Part of a small language model's weights.
Size: 25 layers, width 320, 10 heads of 32, MLP 640 GeGLU, vocabulary 8192, 28.3M parameters.
Architecture: RMSNorm before each block, tied embeddings.
Training: 570M tokens, 4348 steps.
MLP neurons of a small language model. Each row is named by its layer, matrix (gate and up: input weights; down: output weights) and neuron, and shows model dimensions 32-223. Each number is 500 + 40 x the weight over its row's rms, rounded and kept within 0 to 999. Numbers have three digits each. A neuron's up and down rows have the sign that makes its largest values positive.
After each neuron's rows, "fires after" lists the tokens most often just before its 100 highest values on Wikipedia text that the model never trained on.

L11.gate288:466521470440550465451514471523525519477512474442526444474467450450471499530496440425441511508546449444498499446506490563438565475441482490442539558481498503441485491486522466573450528458515433494528480493489456459521541507454549438510571547507432434504412531488542461533522492456514530461505512542597531576463507529464557535532526508495458524507442506488536550474521461542503519437552542486513514484505482497468523468469535490481537577572472492557513538486536518455580460435429506537460467472520427478482478501503505505469477537415439453484525442474481524512482532538501497533
L11.up288:427486462425563495465397377516510522493527516476477474504525470539506519549505503487485483487568444442495535467506468515478500495426516480537532595480552437466517428503475495587531606481487489514560474487498479521498536478496511501485529505506473525446448510539591431478531493455518521485549531505533504581480535563404469560483503470543466524524488480559514518484526432489546438497490520474464443500486486430497591510482472476504514527576486578513489520535466455478544532448417556571452510489479546567492549444539514504442431591453525464531583498439509506535468466491530455539
L11.down288:458441514487508444501486467566538504538500474428542501464494454497437483491520425334476523522555478451462486498467512477461518471439461543401544471498515463422533473450513514520484558493508481444541526573488514490502527505468497518573495560534502500445469600513515515438488424456561450450487474527473521552467529489459528520539485508511522438517458473524491518480447443519518549505564513529455451557541459444473516460517479493425579487519557552518520469538479440500572447470456514523484481470517469471488491417514546477425486548477498515538482600433461520495538482525507509539
fires after: " =", "s", "."

L22.gate457:532508477531477536519407469502512544458363434468445498534529520490505456498444430460518478434579479546457491525506515512494550502416526499465523505491454539500532505433523592464508503515527436523549462476476487506530528444489528553569543544569496518513525523566537426540452451462510552502576513535541498471455481505471540500485520550509520512491541476488520517494501499535544558512480510493503465549524511488559578523545444489535494485530503483475527546527583550517456564493479475553519487448452512501501521469540447479507494509475451542484504509520428455490490493465467464535
L22.up457:516469398490510511514469543511479536517455492518506426586585474484514453433485507445498443462537482530482500480477463482500597508513510506541501534488446538416452480445553550456529579499441508559567510429507432492485546500470552514488533540523458473539420505480529436491548463467500573536547506481505516474478505545526490487486516543479539536461531492531522481448533475494521574541500497452538450512470497478524471487501486557472506460515474482419523482519522539442450481470463424470525476414463474498405464507561456417520499498485490501474499571490454431492522466402513476576
L22.down457:438524530477495416503462529446550447493504525545436491551534441543539458499494496427516523501445474588509454493548512511432533527519499520504479498528546498464524533533491494501467533517446507526513520503513806558552462567537586513476482503500503493470507505485564497470488511498556481539473501495456519514527569486461500420465503560531450520505487511527468539490508477478528512513558499551483493504462459469414481476500482532472432543568487445460564475517525568535395536517474517497555485514448541557475522482430505429531506458501546487483569539500474395503507479437491527477
fires after: " ", ":", ",", "1"

L13.gate578:518469440511454509491450547552460463489558477491518512564520567514453514533547445542442496454501548548476431484481495424536504535552529513465449572495503496500638452522514503476518565549558480482497470455428510519510562482492489450514471441495491518493589429565529451504506518421486537534463523496541540552481418529438499523504482505417497524507502466533444533546471453563538482486543507419497477549480546511450462484454496441532524518477541511554500469448553562492483427481491451490506606556500497497518531481475490557420539582536464471535519496536556496566456499496498504483
L13.up578:530504489439521403531529493473429452549492540484459519549504460559480525543513488545499485586600492537474466506505464444501520598551552425510381485520511500502526525464508463536483473494501473471507480483534496531458483569469474457476442495497558490446564520530452422526508477517508519526421421439513533487461562490473421470507470536455593467500527477507460476489401513554501509514498535475539479520493516490491467550547472471566464508572427479451500492526500520414511550513471501520477473621487470548490548507544516540562526471445425529458419519564498533614464492437536561487
L13.down578:478540583485423455541506523522511526447472423528547507480418569543502534550544563433513497434457550444499506545500408552535459505525521511527528460468512537494533481508479432425484446441506525541511491508516392508568444540551451469464459463481486435486412419481553463513561457509525487445430523480510468511404474458507532506503442584483510443527500513521489528454511448489538538459524445479492499498532524491549586455477452505466490532454577495518518457470480500561416426384469475504532552521469490550580518460471424537476487560422521522437535449490517469485450506500505475485
fires after: " ", "0"

L13.gate405:528513489481526540461488496492428468434481465529501500462515497516466457503377527447522560476483447471490505503485508638551506495525442564453565521557545502543433555495552465480518549414500457472557528491550509429561502501534457494458562539521526511513514490450501515469533543574480534518436444524499551494470527499500484491516481549510557494500481517440556588638506544543473528551537507470445491503502556421513498518527458451548386532458483509537494466442442520469444448344473513579535505549426490467549467484425494521507486494482526445444509543517501469519513464455507533474
L13.up405:517484469487500550517472431480491505516537440525438427564551506615451537437449504505533478513455435453487567534451523435556491534554532472513479545510495497539479538433443468462482437579571531553466493553497433459460526463517514493547462569492513459510472449475498542490512428491543527550550455491441489551504525515454462475517549430484451523480506510452564524470484573565500550509441456497506491513534551479523533552491429549512499484522500494459607516620428540539525498427497539463567498548402529469546435469504505439441501558478492489566551513566498542481502506511501496531
L13.down405:502525433491536534518461514475489449554445459416483530523515488495523546444469502474493540530495450488443544496444544602516531501572517492498494483538523509480565473465489429466472428452570487533517502510471504513499474544523501591479528525504558486498456495489465500544513432530527443520550482485478521433548453556523494469507526560551557440546455527512524536521476530455547515564518520463517495482475549505540515520478523539489519489424482482538467555503452496543508457525509514564508506472475526518579462518499482429469466461494497534465551465427495462536593493467485538544
fires after: "\n", "1", "9", "5", "0"

L21.gate348:547471494464501559430507515529477455502451520481547549515490460505491475607476537498531481503440486473490505458569522511474546495491481513532508521474526526474454488429495490499504523407530440526443492439515498546455526503532462508475538467561502514467470552514508472498566448509591563528454435537527534532496490502493475473514505489518565487527520414489512402566557497501426483606438413546484473527538550459473464467508504545558512558525510504486447540443483495469499461537452502528498448608497483463512536485500508478551459541446417475484508462502484475552490523505466469480
L21.up348:504452474537479542483488514511483571509456430535495448520486495468476578507496515455456471443555498506476531529549485507517450451455563459489521532427420519476464481460457588542521488526502549475507524499514532471534513489520584485541565450543469486451477510474518498445536493454493520503480465496529539489531517523557526538499497529525488526435491506479436473404460479552486502459485471537501436451476501486438438555543427438460466444514451500546466558447504473543511558497513508499536495466526506431442460521598536471505549443508523442471519560444457486507501517491458504523
L21.down348:486460549464541469528515482467505490498450498517552477512524508441542462505523455457502597538554520434527503458504592536499481539533568487465529503489538464492458467528525503490462476471516542503547401436475439479483501647524558481525445450530521515457515466537570551525518545535541530574476481497501438451487459549482529485453531511480588495452504432543438466494487496444566469458496522491531499500474466499467520501466547516466515548468482461532526495542496507595441424543496456460444542494516498467499469464440525580523512426504518550487500526576544510492542516476500522474
fires after: " ", ".", "1", "3", ","

L22.gate171:497480536580498498500504477498529487486483461557508461481510548485467572457433468493472543564555539497494523554448463486505398486530457502499507532429563527530502503458478476510537452567422493541527498454462497573482476432487524428456545541473517528480480598534508468523513531604518395489575465530529533422530474532553471504532530513425553545484539504516400540496542485497526503562522545469518491527523514499505575516456542476545565599525532428482453584483537533475525541507477462435440440478499488451492562468560475429461523522556517459535464508513515493459549471499562424463
L22.up171:459472506496540473495512481551464436506563472527514519473435526492480518469422508508518507570478532538557492596462530415505504441497507460535439462485505542392559484483521487506507510533557430405529553524524489511534500454532472444475490512511512512548545456518511481537461525557501495438469545518530439518486449486555535454531467479515569523546447492489433434493487528408457515556456496501512521498459548576460493523468506491497485555419532501558475526578522421521470484485481465511499560464437529467489495503526506550468572514471517517504522528536525518522492492549518468424
L22.down171:518480496501509497519512514511479472520449503553515496471520587480569579503475481603489501449456572523519500541441451540510526583495518467506551483431439585480467493465488506422507491499441558553515458437480558493517475522534494448452498517523486508501533398481512502457489507516590484492544480567558546488529517497490508585469412472498464524545473485491489487496430464447479470493564491503508508536542567525517532476464439553405498509493539523489489513420487498516517505429443495582436535511500567508562487521543496430422491479545467480536420539515469519444446490520558480506
fires after: " ", "\n", "-", " Tri"

L12.gate183:523483509525550495489497475498484579516446486463533471464533484501487539466525457468489515489586529497504597458520472535528502465550534495492493505490510428444531508491584506406471473520496519475526524471553491498543520606469544443520526480483509492604451432519469509537517569562468460528511428505511502499509517477488491515562450461490453416432508478456386477424450481494470496465444553539514470479531477557481525548550407453419534514526456434525474509491568430548487477453524469532468560487469450491525422512471523420512485530447463497510540496458492464502509569577503602480
L12.up183:560507503479479481517492513552520443518518487511537543583490547506494465517568443473482461435430519503463548542515490531580499528404508473514549513472478512545510466490425509485582369453519548508455469503603518443471514506495526454546498441536492513513498486458538506467483482566499481554523425510440462472530495498493475505459564478554471596515457508507495525490613518455528453522494465496439535459593498481495525510554535566504505524500472534531506503431563490520539420536547463488510562454497500486526580479532527464524525451505483492465469534553524538457550507580576512567
L12.down183:529499591537430460564531485440516468530429487489487494440506456492475427458512462477568447494511492450431589575491509446552518507529516545462504467511519447479439453523532491489477498470511542481461530460418451492475489469550518429557588477488464507474532534506569554491545474530583437529486499476545517503542440459538530448460462447472517534489489505465561534474514529531463468491503513484524525492523523528521490516518537500530528563539494422511588496444507563533501500518499487442495525443498508532548527509525547529457526524475488472568544474523495515524493475580480500492
fires after: "\n", "–", "1", " ", "-", " ("

L6.gate181:408497465533479531506505510535500545557522494469478480478582478487475476513469599488431536441505499501520532533508539538582544480555479531489461521485532514475483507573497441526490588493497470485526518556449474449511506532584532549459607488498517478467561497524478521468471517461448531467548494515510544501524366471516547537529549522454401503439543436520592494573534529510526521525513446452477486532512513501533520511541516487520503480526439467556513535470457452479514550502494506475519471541505563477533488522467496462499447532521542490598465427461499447498444504487476522549
L6.up181:443472559560433513510516497483551514540551545455499460372605515508524509468522582542458479498473423501485488505524515541595559486563434563505531519516523562502445542601480503528397551533551537473496490491457470531553528451579525614515528548587517467501514537506490497495481506502446545456525477514548524450508392508534540490483536541477507510434432472497454504547491511484504500475526476557505534466458493491531542445499490439484465432487498507490505476457486465467531502493489433457481394522497472495546482514448554510485465530496557495587490436537442487485461496469431475514
L6.down181:445472484442443440473537556454461448452543513556486453520493550578514563503503539447491533534590505415518514524516474476534427488522533530473501563447477483503479477455476571521447467491471536536466525597518502451574460535420501523481526492459415438584463482556525504470497524430536510504521485538579489536486566461446521553480468527508519565407543554474509470551489511514526502469469484483533477594457481547507546524527516504528551473400519548498558461514500518582474485518432450522524497519523453526428461508493527571517527498463480477471531553539573504490505510557479493489
fires after: "\n", " (", "-", "8", "=="

L3.gate427:533443411517540533456458446515444484511535496506471474501535541474413513513483542477428587480577495491502505506470477505515474490469434550512482535501479499481539557503558506528493526424504473368584558517481496522478539534517437432478502550575534518602570497428506492515478463526542492516391515547478510518493500495497448467500536512455545545479430535472567511479508490500461479510541541432458498519528506504484425484552471524575534488573459483505527556461496525528499484524453546499607484450509516465461483539489477525509524512489489496536471516523494541554517427532462503515
L3.up427:524488467515571597548452512480536517381498486536484562498557503479441435510485531456432516466551499476479485494501489489512491483513526522496469517535447497512483531504507579484478500494496545500498506483501474443479477526524449421547522532588472528597494454425515507520470494506503527450402492520477503490513436500527482480528530552432542482395388524495509483466481499513427565461569534478477504517546468537476419467529443469495489515474512525493477507473480491515457443376507607473561472472500481498556510570488441527495445514518545498547498550561508493517457519497492510450
L3.down427:489573481463459529534535498530525506505548496525453534505512524611478531546497469476510521458553524528479497499537499507509515458518496506552527470543555556557456520484406419512462476491514402570536527510469473519552476522483493439483477520526550524518529530477527477482485527451546508458612426437452516509475489562569422471574544520449516425420517510456511453530508510525491446515554549538486491545436492415538482519469451505517445524469475555531451515539526565462528456497518511523514508474526547485470509536409410437401527540490522528473524519481539531515513498482484430508
fires after: " ", "9", "-", "5", "^{("

L15.gate38:468497532554564376414468511460556481488562467567443465521583603550420483508509504498501519460472523471445465477557514457554558482498529532504549522475554526476530567414546506515479525483475475528497472550449441533449608483483535533485576488520535439486486486521517468565512464535462555504531483494529524500459449536500475473548517520463439459503494516484526496572457575497465556536441531429488469540474385449554527443476506471511466511517539500475490508522510525416522510494572450570523514481541408513509536579430503504472503535477486481500499491433550390479482443517512487524
L15.up38:435544577552628483521524464497516479357552497553468503534568579513431515497503523534550532422569488509521492537538505516611542470480485571529578497433490466504490542479505501494457507474478477562498483474457414480474519502477510506515609474497554496496423476445441462491430466485533555495500497479522501501480489547537460498480526497516526503493470492556508540477512517478437501570452514444483522551508456514560529520488532435380496443505534437516479473546509501423455514476528518553509497484541452526510490452436516531534448492499529443464478477528536446520511498485524477489
L15.down38:544474520438437476474450525477486521556464573462508507428481439581501503596491458495499520487488473457470552468420461523441397499490503484519498502523458523518528501540415460581502484479482548487511510486532547548609493437498571545526484520482432495481502485505539518456562477469541482520535454499485474493547489394532555502492446565475483547540492517487565469470551484495592428438504525572416522465469501460459507454445463522475516512431473494468544455443568522543512453555416532510526515598493490496468488460494476396475585463473508498504467510485526463469475519441478477536
fires after: " ", "1", "9", "0", "5"

L8.gate19:489533487432482471544550460500536575519460484425505490499532557521485494456496546424514499549495527495475501578535553552448425518579479493528547504489502498496506545535448510519455524467432452494493501492540471441487480560514491563502487515573429538457479570515489556424438609458507546524467502447544463482527533506457476499510555417483511510508491435482537521476476446529396517567512514514538461497521512425535477505554419433518411547536489556546469513554467482537506484540462573460482474476448478541550496454461545485392563541523524468471478483514501514474472462485518475498
L8.up19:486532530479487489505588469464519462483441470461505444485601573510448520477552556427447572545417458469473555550403480499435488505559473537566502601481559553487492454513451507513501488473492458483487525483544479481462529537540554507518448518592456531536521574536441450492537505542468555522531464503542527495513509462571541518426493410412500490465438490467527482469527470524510456485492477433481527530505414506426474502562521441436465528450420482452553437486575415519503469481488498555452427461495548586417442498448464464499432545497503469460463502517497484495529454499464498532
L8.down19:462435484579519490509526525411619503484494487465546487474499420470465527425514497454483462488490451415485515441522488490486539480526516499499496528522466526472467546529536530468488529499526488526467493502509415499546491560466424448558465447475497532491541509467492439549533566491444500554463529467445462524532497455493480533582523468436544508496520493473542542519424534549505402577453485464438458456428466441520479509476542446478508505476480488483527484472486452463487496505503498520485480457544492435480490447532496435531519529489509450459420484546536462480521479508500404468
fires after: "\n", "-", " Dur", " end", " time", "Dur"

L15.gate139:567482561435464469520475443542405534531542448545437547508467484519427493481543471493499504533478430526453416557508466539509532622495535464475512515544477470523534504508451453503555468540479529469506485462524509486518506520459492504481488431493502506519546551451499490451528397564489506527567481417549531527511486544480508460482596499553516496479509487561506539511519487468478491460441533480450453548518528409477462543496469594499500483495519445522432486464546547478467438538405460511415489511494457499539496428519535501453563474524526515542515475508464585524519511486533558439
L15.up139:481503516443520457553460541512483516483487532440539522585557430519539535502485537586529482435444598521479553452466490475503467548506520439503472526525578455520503478485461519524464516517493475532499566499521505501563529561412477486531450388578468454438521484566564498439524495510468460519460502516543469482547434475490507470538463559503569424428458534513475486500452485558513535513557458509407481582577586520474438546526516466535515457508488510545497538491592487460535504525528462506433523524466520409413607557518511488479562525500474492459506494550409567518491515499502532489
L15.down139:477535513517563492426523514479437446527542501480468582528559501545499537445473485482512584464502503498477511550475504518464494520494476448585488506567471472522488415490492484499539480416494455444549504604498575457519454443505553464535521471503441545507503449508557426490465504433476497477569533549508436516490489499524460521468527432515537402499481525550454543474506502493541525477583472547454521547554449517496441554485494493460445505491463488585604448555489534482534507487480507517601532501461463501549450508442491541458489483427592441463515492482556477516533456395507445468
fires after: "9", "7", "0", "8", "2", "6"

L15.gate543:454501495446596502482473587438504473500480477453499585508514431524525519490512478467461496476502422512527561535472502488539577524452454511490433485478464445491447529505503569506483504510512500487504509502426513471420484433440480485511528446520434590542516476424487449455585483520530455488517465414404466461502482532555453451502492486504427606490489506502505545496434551509407504444581515514531545497528546512476589445474544490556547482530502506502478519492532472505469514436524478517543556491506496457465469442490476519532572549564478517474466436504504558523474496501441445506
L15.up543:441531504514434504498493497458542561463504478519488534436465441517457434507525550492521529469498561531491512445556457462463533451503489523517483514426512469541493503546521533495523554455510477494475508528484522545546576587528465484473442516457499522431507480526558462441501481568557507528622564432488534453475502556451570489456510482435448489549560475541500517525532511534588594439501430498496541524546490517504488481533399552572525464597533484492559425553512533457479545515476527488479496490545476490518493492523550476426497521519525481447502474496489492455480524490549477536
L15.down543:475446494469475513489466422422513473499519529455560489483508490477494426498611540450519512504498469475525504443471479475493475502517437527487477501395514487504458495517507465519460502481456462508467527458495649494509535481490516495554537482518424443464553518505514534512486553574572469509430516486500482491495517486536506478466530529503483478561496493492512555495494459566475504464499493478502551496488539614458537523536556498468661527443489480507493549481571513508441529443546516503521494549533510474472540514434525519537484436574433504495569491515448548428561554519547477556
fires after: "\n", " |"

L7.gate168:463439498508525545520483571495495525470487480497493528551542467568456506492485482544518525471522496492491524520417627470530502495497592406500589455513591542529445534453523524479537487521443576492491453532544520474532491482473557536540511531456480562428548493479542511462497580518451506527450554538500479529545578554484542508446467441488485492468502462490581527463524519494606534560458428485467517605497500512555511496507496481488424488477480526548524441511511469518489519536495509489513516441547503495523502421495496512449457564573521414570483435495439451474535421491507529506
L7.up168:486419527537499486465560479395518498456454623536442507439497560490421460522537504518474518537462453517403578534457495483492456506511532445498566555547559470503510544490508465414495480510491501465554536498490450471507528493504510474504473554480494581454549545491556532468451580492567455511479530521506519532499430490583484484481480489495514504505434498544507523481453529554499418514461493495476451518546510511432469499560500453510473471512465487516502503518445498547467488443459542511569598522525518509517470467510461427460470501538501428475466503375515480458447470532529472484
L7.down168:493406470510475513504530503514508505508479527523501552483527461523498450516482462481506548493442506459493527477490543477536479547439442512457513465532578487476478508465560459404510438465448569520522441597419527562548479590443460450460472561483548473529480563562579483540495471512488431517445606521527542535540510492456412499512523499497554527429477438577473523524497540481544456536443501553508414521532461507491479570598492557515453482509483516507506495503455501463495561490511522524452502495555462452505493508473503499450514480487485431531553438538505490502464502514486476453
fires after: "\n", "-", ":", " code", "|", "DST"

L13.gate98:543468514526510501459478459519500422489539475487482527496582438556505508535525437445524531518534445526460516480433486530534463570500531500509501481426440459452548516512424484473471492452559462481466595482516481468516526542469465517509475483493526561487493538511454517518461539468460518468503520439562464493479507537438550471490493458526492479460544437523482495508496500516483519546481587555465556512420514467573532493538505433470469478508426543575513436513546564523475430502507554525559523475427509554492400493495554483507653601534526491562474497501494451549493530524534552536
L13.up98:430517496492561506545456480467475466546483433522456500468516491474464423515498499474470548397430565486491546492497461502523460536478562555525520537493517465484517505502492453571518570478499537435525406496510529542459576434398454545522472504483528452524585508472423484439499499472530494570508512510572439483443452439469447547484475550425484417520514460537484451427478523525476584464588481495495480484501602481457511536543516528483511556533535578468477472481549539413477509479509577525492510530465498453492486438524547459445516473525482487504510494445518491537490440573508501502
L13.down98:431456441521553464456440446526473523451422570421551524446581415550485473494477551446511508515527516447450485559499529569572433569548516487551527545504472452496504479562481547469502483485439504475478548482554480563585531487480555535495517534537493501539531519495424509575444537465486496483534496476537472441536427477402574488496476431505448520522502497517522523502393510492548469488502436494511595526417453454469546504509544459512477523406518490457509464464459500520501543482521516465480547523477448492482473438499491521567515575514530533542502543504392510550509513507538485512
fires after: "\n", "==", "-", "s", " "

L21.gate297:483487451502506482529455552520530542538485487561538504523480510507509457456538481383528524438523510505557454564501479495473454497553573529456563470486514459513482472499450523427465508545550502511534460508510516483517415484481527457446434518445455398470459499540541501509507484483565549577536472462518514550488580520540534452521510543564429454489489446554470401509510468497514492543422479572528544482460531457478460512461459532528497513515471483500512573526510472491489510494412530481567506509549527485472484493620422448522507461497475457527473434476499495427487549518472456596
L21.up297:534537518553426452580433539523472458484514483465522473478482463525518513547511481542501445474453506526513441456475514405490499555475500516473521480506487557494462465530473514546515500532545459570531501498501462487488522510472546411503525495497496495477601415565509436445481476556494474575567516511533503442513479477578513513497493530495486478428504429577522442492575547502556474534453457423485463513573517449498502447509443541508541526494453536450512477436533467530519556599468493520435530469514538442513525373591496463462488468556560521451466462579519504496521514482440524487
L21.down297:504523540566532498482507516551453480510396506526457504505582509477494499569452478491508507505570539423471562524538540490516516513489526535449529489468502466439490465533485500473460523498473527555485462546500623488561560526487506412543568504486518504475509444490540473470506480473515515461543445549496435531532570471453509434559532538481505472462443538501456471453457466523470466546498505460500463491470588479562395545564439530519540528484514480547569465503538468525520514579445522531509486443447530503448569556539489467548542524486496605509521468517468452490513494472490487468
fires after: ",", "2", "6", "1", "3", " "

L7.gate139:498548544437614578479484489438483498542476489483452482530545569471506436540527435499508563481483456470490541460560418456524520500464488471505456504429484497450536463488499493534523491444462533453504471438494416541448491473586540612429455539506501500522529528511483504469494570529553544442530507479450602515491469490497482537513504518504496449474504489490519545528473552475516426558420499460515488530444518473546581463508490443463493461509601459509475536574515484453556522542519526539454522489469511473508478554493499482544532544546572495428530481561528532530550525410413546511
L7.up139:519482401468506508523471525566486534557523472469496479482539499511485528489514545511490486492441513520431513467470532498516513474489511540489491518465532497562462442546566538487496550557477493537471476476520503504507495515514455532529575494500476524534457478539516541528461554495437525496480462476437489516490410553584506486484450555415489582425495483484543512558454532504472540512472533536477546479533498449513511515492531521540503547554509487548507489484555533529500390399580529485541519486610517481432529519506572512478510545493539485605498545605517466481530497568504483551
L7.down139:519558534470509514431476449474436495442552551556438528500472519483509498542533487524536547473528496515442512535534516520497489482471486529521492525493523526472549515554452484502387510509480547461477530537492477503479585482516459481523495494508542454503493513464552462501432499497508486499571512479502510499472564528564496533550547505500476504548512475500477495484463494519548525500512510493469460501428468477530453533394494515466507562461552517531599448448561441538454533481554410505519472435497475503505517514450557515496586422513467519460590584498595484448508538470452486509
fires after: "–", "5", "0", "9", "4", " "

L14.gate519:488509553502496547486488508422479550567492529476489500481586511477472480487511498509433472465481437489459487470491464467520436512528492498436456485492457537521449467435539542562492529514505487495505489519435478543323566465518537468507476468470452460477479493484522488482510512519507460372451544527466444422502476431464447423524402442451483511488511479445470507554524454469468472469554493505449525482509454516604532510533510542453468508447567514489450493474530539517481563517538507443502444522480504510557516534569490546493514478530515594506520521517486504511548471628461555452
L14.up519:481473499474426514552461477488471518501506486511524563520548546502489474453548511487497523481511491582552598449585484523480486590578473529512560470603477481477464582494483553490502476493507453467525503459479474510527446605589471500549482551523524494466514518498502519550467479552507487504421515472514547455496460505483482486493539526530484450528422459599445505502536442553504434458557488500455516451493523496418485526501476414471527510454541482462555526522509476474581513533542507489481476514488494533527541567544510495480491467475484520569486498511419438444448483538442553518
L14.down519:505442501463601434470484481562480488549524427495529555516543497481553509461553477432526552564512510498495519513514514524530468561549429465497549467538509556460474562517413473482484473478535428554498501450494500435529573468521493589511465524512525428431585481546510460467486427478470508445441457472488536467484488576503518468468453444501487542478434495519501522565475508581488552500503506488538468490499513440514504543474504473485443526496478471468504497527596529482579426508462510456453437450402500493458528448477454461376501490424479512509480519467480570489439483506506421497
fires after: " ", " (", "-", "s", " S", " Qu"

L12.gate155:575563511523541483535531457456486487578490424579437552505439451478403431541415455517526472490544492447502515450469525462557481478419464420473440491466560479486425554510487486449512456462541542531532548503468482506505464477522421491482449477542527483522508503454456480541456475532544542502527478533494512524475444511513507433462493472507461540496439425526498473608544470472465491468557550514480500437476562493517461436459479523525474522528553462481462484519477569484585430526514454520515532445500534565425456540458503513604529475466410532454472479523434531521480560424526511512
L12.up155:536503393487580456479417572471567481583551518502455531531453511554487458437578556468531533524478575466534484481488519479473494504547473561497528543521548500485504531479461527522489515444553533578477482495553516494429465556518563504479552416451522514517471465394506514546430521505530471549501511502551436496528483507452573443522569465528488531544504522501561507509478479492474489528550473486551490495453522486521439454500509508543556526486506497445545531494417464421505514484534464417481653449438479523444553454569445480550450579481457490495508514453442463488532553535483488524
L12.down155:441444611446558474533527537481550476507502557468586506502582485496490486450555447489529531509459475502508456501495532479477565509468433470506488494520515531497575541534517488626469500435470565470497508483510516523522534531474513525515441558563549568472475553428506527454473515389467441541498469499449459506475512545493463487460507494515545526552531503462476568459532513502486500483418503586474459486441487439499502549492498579412514444506464492513478466497450547504541506494524505521498472512616527435496505488428540482472493459495495435439503557568494470451529486450469475521
fires after: " ", "1", " G", "0", " |"

L21.gate109:453488491488505484431450539447572471555549442503569545512512573517486589546411500462491479560485429529542482485440554583460444543462458522514439537464460484486448517500453509555511465548492415594510527493492466455554448470481431476474516492522514539529489594538553475533477578504422487497417457528534478490464465444578493523490469527487478549584516441470507503556469424536534495486447515450519416503527481505468555492558484521517548552472497419551493550511482511449517483536439531492434514548496527558524560532464467519400546522515498496505505544502530500549559507549472437539
L21.up109:464473513463478469481498476455483493457512489486487459517477548523406510542507524482509501502494537503508516540498425510421483502523539522561406469514417509494524467451459501589532483488495500565512538554515545512497512446444468503419449496434585524502512499595553504513488441536512453463521497563535448483503470509509550546470508477477443429494551436585539507498531543460521525373486472493472543532535552541529545450524498542534533540519555502456464527476543513498541489561480484479505526479483452557502614485537556532457537457505437532635460509494527440555493472563495390476
L21.down109:428424498566526485506494539457570491499521446501525469573501616455499494553504503537597512510479569466526440497454586499490579491480462494491541518423497490501452537500503505445471479431489508523487474498559585463511502477445528544564459460591483509463474520517462513500514523516559572501534583511438510474544506417422549430547498493484542532571523510422508547529483489520496448492511497475512495489428466489551454460463505465470699513483494512536540508529468450472508573543436557510437540500457516468476476544471538454407461473496484538436516562472483502511519565517494508506
fires after: " |", " "

L13.gate507:471583487515467442486519468524543543506501486478497498500496497518489573486540471428520534487566466442500449498528469443549544483488499496484636550505491492488540459513541503472516466492502543455495575538478544501503492530483474527507543631472531494465552486508518482506563476455519485463523504527493493521500489545472527618495504527443533510440541413446505497515517512455529502483565451507463490488513516488438441483513464585456511538536536508481542471505553483466500487443552414474473483494573544457521462508463485454511561483434478486478521501532531489608578554509473511565
L13.up507:490466491488550525466521488529476451455498490489459470441438471454507489538465516505457415487481510500492490492553498525455538494487469501451490541497497503475493484498501464550494571449468480515524457465463481496575489506526611473514490535529492556510517487540548478508502488487458550520419541466550576483462541519496463576427553524484533537540456484510482490513447459533538431559520551485496435511455416507489554543509438420456519500490531503479536500541511492545564558607501529509445474460478530514478517510553562527535538648472553515481571513466516540536443496541469503581
L13.down507:446452427481516466517487484489491514435473524471545516444517522516506549500507396489489530532568513612442493537446499525465538475456486501420514533515545405421539524472473509478511539464457483477547500478522455518471500517465573499497472489486558418410455465480516485477505433498599529453480511476500533507537543559489529440508512483496537469492474529574481526452485484541515471463524485507553465463482480453519544475606442454499522527532486540427500467534411595519542488507474547457481532497487522483451518522503539537419572487455497500526491577474466537504445521475541484495
fires after: " =", "s"

L21.gate405:543506493508476469514498510475531527503446491578504420511535474439528459545555473413543416460501491499575502524604510516423500537438565503487481450476473493446439493503517458475425417545467521495440530479518595494514579483459528489512468491447518476504513475490482478491513418585501483561509463477580530567535515485491523523460551537568497416511454500536553430486538458531534516507460476439504525535461490522510427460507507481459519618422433543517498548413526480560521481525547587529539530432482483493501445477501473502505500510552529473497480377516516480515511524491528512485
L21.up405:471421524544468500522489513503476515486573510539590476518515486505481441528495476471543455507508452541517515495521510507487483519529535503489557533478508545489488502515524462522491493522519505466460442520507573469502667454450479509496508521480437456507512452508537387553476455509500591511580460450496492513538550561563526530525536560459510474539485447519545423491503444554541515535455500516494513415459529535587531551483509479502508528572386549520507513507535524456493531495538531500559478533580486457573505508512480551448479465523529418490493449514534434527470433578534479530
L21.down405:437398513590497542491382472515500460505482535471507495480469525552496482568464467511478544512458543493469560458460557529551527521538506458512488481482565508531465486469499517528483511553550466511558528537515614564510502502517410460504572452535481492495503529464534536494520458471508547580491369406445494485457435504499521439488486446503440527446525418537579466515512524463472438549537527463480410515518533618508457513480537506524577468490517475477536534445506445543489503559471499516498490522471562543521510528481433459420531449533500538522547585517537505542500511486500473398
fires after: " ", "1"